config.yaml
n_kv_head: 2
head_dim: 64
norm_place: "pre"
norm_eps: 1e-05
positions: "rope"
bias: "none"
tie_embeddings: false
init_std_qkv: 0.0188
final_lr_fraction: 0.02
batch_tokens: 65536
doc_mask: true
dataset: "wikipedia_en"
MLP neurons of a small language model. Each row is named by its layer, matrix (down: output weights) and neuron, and shows model dimensions 160-255. Each number is 128 + 24 x the weight over its row's rms, rounded and kept within 0 to 255. Numbers have three digits each. A neuron's up and down rows have the sign that makes its largest values positive.
After each neuron's rows, "raises" lists the tokens whose logits its output raises most directly, leaving later layers aside.

L2.down856:093104108110184130114134154114106128156128167113114109095114135135112108121122151121080148145134104106126104121128159128126111130135145145132169113125150129125154122114140157124117096067162161128139113120097120178101119156160169156080116115139103119146132153119094082161125125116129076135
raises: "ally,", " itself", "ale,", " itself.", " it"

L2.down355:113112155136136146131109138167157134109084160106187146102147133146132139169132117139139127141147095138160144162084111178150148133160146117161074128166096135111116118121156155120088179129143136099147142165125115157133172083132130150107141123103142128102088123127136149097081062131163162136
raises: "al", "er", "o", "s", "ary"

L2.down109:068139082149088159123162113129093123079108095148140104135146127145142082108166108103089139135127157140120137093114149122123101118104112117125158117096116164104127144090172153138150195152131155138111098149141141121151128141114116105105155127137102114150138107100112074161117142145127114144
raises: "ya", "er,", "ers,", "en,", "ennial"

L2.down413:172138159123135144143070129107113161158089165149122138130141168159122113077141117112114156119127152136109138087126113110116148124118158088133108160164093099161138141130165093136135149194124098087133115163101098148095149155083126168126147137115110105124120166125098109141120107158109133180
raises: "up", "pl", "-up", "back", "st"

L2.down1058:112167123132120124132111095134137162141106122135130138117090139123085146131111153115112105135145118128108127136139150128110127141190148160169087101121161104097126112110114133134110207102099156151122105146100145122104126132100122105116131101148149130122155133094161098129099152171154144126
raises: "all", "aled", "ese", "ali", "al,"

L2.down1317:153133111135136162145146182148175129116152142123138137178086121155141152125184147126128168155070109099129112133140130097123129140102124119169153155067101109125095140093143128140136119118116096110087117127156125106104146141137097158148124177117153117109162118126126145118138119166141144114
raises: " in", " |", " and", "\n", " as"

L2.down558:134110113186104108118158110099132140094089148163076132151110094084132084135118128108111179144166143181114126096100164127134111179141086120160116095153118142127110149133140136132114148116083116069131131156176152118123151150137110135130132141104118115112148129126154133157149135121132130135
raises: "hl", "le", "ord", "h", "ha"

L2.down683:118130162118142181135135119166110125137109117121111099127127132117126119135106103083097136128141112147165137107159138108117143128134112129105143157085142126111151165147117118096154204133120112111114127156125089145134184127104119125100108113156132118106167115153110110148147128138137127130
raises: "ming", "ma", "m", "min", "our"

L2.down173:107141069125123106088153146096125121144142189121089123132113121131157158086098148136146124152113116152114100099137106197138148117098177122113127157113129109099121116121137143104143145146138126092059085109176186136152118147139116162106149133112123159164128135128164148141105143152156141131
raises: "==", "==St", "==Background==", "==Reception==", "==In"

L2.down327:083129132114100074120138146122124156119121124152115155128139130136120099156105142163097112128129114112115136139116134133154157133131127131109114150121132123124159151142150154112169139121120198120124128111167127114130181138140113167157111089143085137156087108073163116120083074115161113111
raises: "ity.", "yn", "ity", "ity,", "ities"

L2.down397:154137132102109129067091164137119127110130146092117121132129164154115101126136144117104102146116077140130140138108132111147088112117123134112119133147107134117151133127128104074145116104135115126117077099106081115110172140165112175127143123124077138138108162159147147121134116121202171168
raises: " member", "room", " members", " Member", "ings"

L2.down677:149124094148159123148138172129160124106101139115147175124128101102117147130161109141112153166137106171096171141077125126133114157151132114124109101095098109130107143124130132129147114103103109160129113164119104126163155115169107147147123129070113135119122158123141124144084135127122117101
raises: " to", " been", "ly", " come", " access"

L2.down509:180135116137127122139090123140141134127114140151181167086133136103090116099110102129132161130193162151120120125136102138069142124119146146133132129118138142143100135128144136185113195141145161103114136161174139147128148154172119153152111156083125148135149122110067126091098116105140100151
raises: "to", "s", "i", " play", "c"